Weights of a small transformer language model: 12 heads of 32 (6 for keys and values), RMSNorm before each block.
MLP neurons of a small language model. Each row is named by its layer, matrix (up: input weights; down: output weights) and neuron, and shows model dimensions 128-255. Each number is 500 + 25 x the weight over its row's rms, rounded and kept within 0 to 999. Numbers have three digits each.
Before each neuron's rows is what it responds to, as a language model described it from the Wikipedia text at the highest values.

Description: Repeated-name completion. Last word-piece of a proper name or number that already appeared earlier in the passage, such as Devere-ux, Islamab-ad, Kolk-ata, 202-0.
L14.up181:520512497524497512544488509497513497504492467532512491514522488483461550528498486503532517463497519451466497512480510529492528477520467534469532537470472526524492498482470500491493504505475498497506499499501486518529534476484503486501516483533493526513525524454505431489502465456484478490490572513474456489489552523507524499497509531441506507554505483527488491482497474512506495518475
L14.down181:498511481522480502484485495509463502493506492509521550497493503507487457520484477483481502523483531536494519478559501519488501515498502450494521518457547445535516457459454470458515498527508485499500522500561466481485478484507503509490481502503504495523499479520506499460499492505473514488451473508461511496479540541497491471450470487501532478468546520503563525504523464545543495524498

Description: Word-final name pieces. Last word-piece that completes a multi-token word, usually a proper name or place in tables or lists, like Dund-ee, Jord-an, Gond-or.
L2.up1275:506492482544510481468526465497498521497545483503494532492443469506498511485461531542536539486462513489468517519487493476519488533543500484487501516494501487500510480500575482539494498518519459527506507511518446510546472519495502478497524499507490509511475470515512485544514487492490465457495525493473477521474510510459452462477490465481457521488495502527508500511540533512518506471455
L2.down1275:483484511508508554531468489505480511517522481476489523530483523463522489514504509495438466490505517505525502461517530498456487495493508484498480489488472526516442549499444501499509495440478520517443507498493464529470490500506529448470506483500498490549505570530515473488498502534509482511510535498464489487518509467538512472505515529505495516481520528495538456490479531511452447513511

Description: W-letter and suffix pieces. Word-piece tokens in English prose and tables: a W or w starting or inside a word (Tripwire, Shiwen, Wanna, game-result W), table pipes, and endings like -ines, -ized.
L2.up1475:490498522478536523491485513505524515520491466474513502491530540509510545482515502528456448451505453490503463485494469497511537496499506478515527550472502500492516498488544532542481490495556540455452492488504520542545527531534527506499531468525484462499531470473503500484467486488560504460523486467511518546476462521508437495491500451517469499478476527505507489500487488557484505532510
L2.down1475:479495479475522504498542494518488472490519473485473501512510470521487478533514518497516489482544463492502499475497497504502489504490498520478476493578542461511458473482551521520514490535488502477487505557501521461468476470525456458535469510472501507533527564517542521501510487492496502506506525507462521516486497495498508488533498490496547497492457519491500495489496506482509538511533

Description: Member-of organization links. Mostly "of" right after member(s), leader, or legs, leading into a body such as the Bundestag or a commission; also word pieces in political or official titles, such as caucus, Judge, and Local.
L14.up827:497509520475525462500455493489509502488512453547489483532496541491473487472492531524528462515532481551507511514476499531508498514535501457525519524502517449502512491525522519508516480514478511474509528492521534528488494469466511492507518465489515495500501523514460483481482453520509509477504504512506520503543546512470519476485595528493531498499524518542511518482550466543486492475482
L14.down827:456495541484503457516507559484504481441436491467485513440521484522489506524499510500471493505565511480447524479520478526500549521524539464524527497511507504506501526532470490551516515519516502470511514478512491474489482503512540506497498479514489485494514482485491510509475518466528539538513511555489523542479502514457470532534517454470477501515492502498475509522498463553552515461482

Description: Early pieces of proper names. Opening word or word piece of multi-part proper names whose rest is predictable, e.g. New (York, Zealand), South Korea, T-ian-wei, K-ings-down.
L2.up1029:503481477507509510493490497484465483512501558520517480519485512498500461494516465538500527507474497463471501487547538535476501501470510528470524497467497444485520509525495472507468488498490471466473496513530518549468481492468478473499539487490517494483506478515498513443494487487521484479460470530436503458494513441536477446520462484488513450497500481496509533510498489516494488498518
L2.down1029:469487507561502528508499520468438475511545468486514463547522539511492487448510464488473525460459451518519482521525523470508505512483450541489502513509488474515521480516520518492480494520458498515483508496490505493503509529454478502494509506508529517478482513499513521485462553527495489512512441460502527454477478524513519496552550491484536454536514511414506536481530483494484462510507

Description: Proper-name final pieces. Final word pieces or last words that complete multiword proper names, mostly British place names (Swindon, Highgate, Omagh, North Lancashire), also people's and institution names (Presley, Bowdoin), often in tables or lists.
L9.up1493:531484519560472499504509543462513542445516465531500549513532489511528513514483539477470519496487498474489546490519521500478535497497483492493518528525457471520570519509525523511505487486491526520501549491483474522489473501520479527500474529518530473512472493468518472474495497466498492520500502504489523502473518470484517469483489517472569503517484529496474507531477490476497528487479
L9.down1493:471507545480527559470522528507449460486494512482492488554495503493505505534489515503486520512496477528515497450470467423499515501505496497470486469502566472513520512487484466520458476541466463464531516518512449521506499504450493508460482484503538433532518480485502496497455513538480541470559478501504532533456475526495484466485485491486489467500499516498496498539522496493501490535509

Description: Mid-name punctuation and fragments. Apostrophes and periods inside proper names, titles and abbreviations, such as Max's, Don't, Dr., B.I.G., plus middle-of-word pieces of names (Nich-ol-as, Mamm-oth).
L2.up635:502518499522477500510522488528523562477506516509522508509453481551477479447479517508512539475477523495512459535516497499478541457520531486490519525518503522493492484508509500505519533533499463462516459485516525438528521500554476460500451490508504525522503546473518499527501518483486508513491489480483497526471489471466465485501529530496477517497510530513505528487515555531535482506541
L2.down635:512521510511507535485508519476528500509523460473488473519512498467533476524534509517430455482485507485488497473481495472502483486487527546511498483532503520475497526495475482478500528482502519484511536492453494458479466550532496471525519489460501452503486505499500474529477521494496542486510531510480494533464548513486520493524511518482489514520501489535499491537521487510495489529470

Description: Token before a number. Tokens that come right before a number, such as W before a game score, month names after "on" before a day, "age", and table pipes or colons before figures.
L14.up748:515465515464522479486517513505495510516476556501491521484460485518478472504532467487516489449516492507530540520460506525524525519500516501513500528480521494497462505544472478491545516484479553492517491518512562440464485504543489499513520484543507511529452527474527524519503472452532494485478506482455523511495515480532523515498459460516507489496469487473486518515492534501417497513474
L14.down748:467513445447516501533508462508486471490458505475522476529508524487470539473508509475536464497486469492526567500468436511520478466510476507448535507500459515490530494477515525461492496449511536496514475516529489510517524539553492444527500502495495467491496504481468523454522481509479496506526513492513506505458531519498464461533500515477509520489470494502537505501498509492484504517510

Description: City-state place names. Commas right after a city name before its state or country (Eugene, Oregon; Yokohama, Japan), plus "New" and mid-word pieces in place names like Connecticut.
L9.up331:501548489501523452526489536478489482475530501511528511490505491520488518462511484525539462509495517504524551474542483520483481504476509507494485519472491497481482490481508504515491490526509499495466492509505433519503535475500522482488486513526518494502482480530505501526504483487501518520494526472499501553497494506553528515490492480456504521531508519495474486490487533541493512522504
L9.down331:483514485469505489517483518514502455510469485467454497489479528536511472502495512496523516495495492497466513494488517476547511505411488555522458489494490464525526504490509514494504504507465506465490515532499475509484515473452489515512480490481474502519508525497492468515488516547480474539480475476494492484507455458496521487530542475521480471477486558484506546482458516512504483487523

Description: Function words before names. Function words before proper names (the, of, from, reg-) in biographical and history prose, e.g. "with the Oulun Kärpät", plus table pipes right after athlete names.
L9.up1198:529484472480495497490513439542477505491479554500477502534494499536516469465499491503526478537540500551491509524459501539470525543483475459451484499467505496482467510514506528563481487491499508497499524453500507504504472520449463496456462501532483473445492549488505492492499509525529496469481532522538495479468488533453511513512534533499521513522442517516508531498472507467533478465536
L9.down1198:504493496487523535495480508465486519517528486507458474521437490509511519498476493512523535550497497487477489540505529499519497516544475493529483507499499451481534482488472491548500497476526508533514491498493491483493438495463523536516462456532475468534506516453519475528493486517494458479521454466534448518472500492531499520502527494499503464495484525498523508474520469502512509482504

Description: Month names in dates. Month names inside dates, mostly spring months after "on", "As of" or a day number, e.g. "on April 4", "As of April 2022", "1 August 1991".
L9.up975:512462518539533509509469541465513439467528531510510513538519481505518471490510498501503514499517481523489482509536521496521501480515496495497485524493477494514511497488466562558500530491486539520501491501510485459484503458506479471503499475495513511516484470479484516496519456517522494530501495478507495493489530534505479461507493520521505482491565469450476493522530497488489493492517
L9.down975:479410571509492529519547482500499511485499478513545474510439473495523530514503516465527477530516508511541537542504509494546492477514471483493509477512482564519506516502519488492544533495516501487503505467466468538495534449504496476487482513522528544538448531484536502529529523468480504532488521537484484536475528555465460475519482491504501509482486494461522490529467465474504508518520

Description: Word-completing suffix pieces. Final subword pieces that complete a split word, most strongly "ly" in nearly and exactly before numbers, also s, ts, ed, ot (sums, districts, cannot), plus modals would/could.
L2.up540:513481519542486520547507488493520514501479471494504495533510574521533541515501480471520521517491498492538500516530493526464475524531480514506505489475503507533527488461493482505518553510527509500516453510461530512565500529467519537516508508509502481485479481498518513536515461513521493514501545478512501494536511514513498531515501487533505485493495437508470486466503454506488491498479
L2.down540:535486480521495479472479477471484469526498482483485463529509465523495456516515487480501488460518488489521515469495517505504536498487479489493511555455456505462463548506521525520515469524515559513449487534509481472483506509530506444469485505473475501526454554487512533507467540478468487531514512526504516532503455473497463505454513523501491478527453492488535496525514486546510473480516

Description: Word-initial N fragment. Mostly a lone "n"/"N" split off as the first piece of a word, as in n|ecessarily, n|ative, N|othing, plus the fragment "erv" in reserve/preserve.
L9.up494:510491504550538524536487465478494528489530506478481487553498463478532525527495505500475524511503491513468498480521474498508547499499504527500492500516529492470527449519472500464489488534482452471543543504508482475466510487496555505496499493511497447503505503508514491453495513495520553480537478475504552480492455486515471513531511510455465537475492512501435497520521500513545487537516
L9.down494:535518525533541466481504506514518505495519522493544500481529494495457540494467497488572523539500489487526448526502527531474511522511476475566486450495510488483504492491477550463482453501501503511513537474479498511514491455552472492545523501529484487515512504502526493495523477514533463499515533511475473474520474533495526483486529484456478481493498566482533513479510500470513486528490

Description: Clause-boundary modals and commas. Modal verbs (should, would, can, may) right after a subject, and commas closing a predicate before more clause, e.g. "these should be", "beneficial, because".
L14.up976:554453493519506509485487524463488496484484508532484478536490465506507519515511477518505488492513467504559483473528499443526541514510488541534514514518487556496500522459473505500518461458491503467521502532468516499475494515505517476513521510523505501502508529544501519477516470504463519489488520536511437492489499516472492532496486478539498481469478507458472478487541484488517518499478
L14.down976:500507535516508511500492510503487507510460514468507482506502480475542506486549494525484522485462483461481480467478539513563536511536515496490501509513474511504516500472426527537501510491528528478471467556468489540551463518494508505523477502527524528544487527468507526507495523514496492510479505494508461489527506507498498498513527473450508478513476469462506503528515491509537523508499

Description: Pre-verb infinitive/modal slot. Words just before a bare verb, mostly infinitival to after purpose or ability phrases, plus modals and not: in order to, unable to, would be, cannot.
L9.up1494:527480488524477495505513515521516521519475497463527510497507499550506502457514512486505497480508524512468498495484493471464482526554517509495482504501503518534517506494479501509524483516546507502526509518474540516498533507559495492459516494493517523487486495523500494508553509501539510518506576456527515480513472452518481469496537495539517499518490488476547518507474501493551501466502
L9.down1494:455491555511484507524458474510512494514505470484521502503472492485503524494498539508468506519502486492536518531481503533504509552562461506496500511461493525560483499516485465468491516503508483460519519537513468493503475507501455534562510562502500517501498461552509525507467528552499524512499532528507517527454500513448462486465511530498495504455542483500491547484466487505465508446503

Description: Acquiring status or role. Verbs and links for gaining a degree, prominence or position in biographies, e.g. obtained, gained, served as, became, head of, appointed.
L2.up1021:518499518500525508504504493500517484505535483486505471489460510506456468493499479500470495466479499482528481463465460476484475525477475514520464507521525510497461516498513496515493546469481519475472507503554473504545495474449530487475488507483507543436500477471538532471486500531479516505474554479508461459512514495490513515506483532510528501510510473473497479543485523469523496486526
L2.down1021:532561504511524542500445506499482518471481509480485492496564497503460501519470491495513500503484512535535499513489492521481532518472482500483487459490511469532458500507479535453494488467496499488509475490502496516543470512493465521502466481460465484561528509519542509541520498519499477515467534534519514490502522528481486457504555527557459523488514487469488502475512480520492508515530

Description: Word-initial fragments, often n/in. Fires on the first sub-word piece of a split word, often n- or in-, as in n|aming, n|et, in|herited, red|uction.
L14.up413:512532490520487515526486505434513512497497506488525484518547520468486511505537475526538463496477498472479479486512552466512511509542499535487518519522508457523537491481463527489510492500510467496481488502507514481505488498532537481515551510487479510543456518521515512505533463527505492509526473468487490523549522540476523497501506537496484468507510549524465474490477504492487488476443
L14.down413:498520496500503492504491478510503489485504481516537478483450489550483453503484490450485470483515523511490482481565555517491487488485506497506493547488515498536532511528530535529497492539472500524535515498521505487501511507494483487513497494520461547514515477515506498475515437493522465543490464517499487520494496551474497505488455507500472510482506480526486526519515522435500523548499

Description: Field-final tokens before delimiters. Last token of a bracketed or table-cell item, just before ")" or "|", especially final year digits in citations like (199'8'), "−5.9%", "ed.".
L14.up853:454500482520510507513468497492467487500506520523515530551476516520506504527522500559483519515579531502495517515492516479466515504508505498503458506468484478492506505502479476479538530463460499498528547501482499434521521497523489486498500533516515502519501520479498481503505495483496523504480530514493506475483480466510462564489536470485491512563499470462498460513494502477470496487500
L14.down853:494521483520503457486501450500517487489498473528498507426503546492489463475532511509479493524519516476518504502511535536450488510503530489481437487517476467509518489446487512509458513508518471518495505486505504494442507476511494491499508504490462501519511481487524505547495495479513495477507454548465521533543521472501522474516470507583507536497430504508488554509468512497510483531539

Description: Mid-word pieces and "in". Fires on fragments inside longer words, such as circ-um-stances, dis-in-formation and c-a-ucus, and on standalone "In"/"in", often sentence-initially.
L2.up307:512477429546504520503507496490469520571523529478511497533517533486488505491504506503533507484558535525515479481520561509488524500500531497501501492502516550504495512456520486523535504523491525503504483492527527485496487463477506508511519509518508532501484462505462499511506488479507457479443516460472556501493511496464514464559500512492530488502512564535510501496514489487538498529515
L2.down307:493505530497488500519545512493479488514489471485501484514504550537518510513471512485520504501500491490490515471508467489505486500511457540513520479490501494457487501493507517503455532511535510464487485497539502528493516493461500489492499518437519487547458493533474490521496527547474474487501497506486524463487565519508485511491504494506470500509496454525502450472521507497466503498482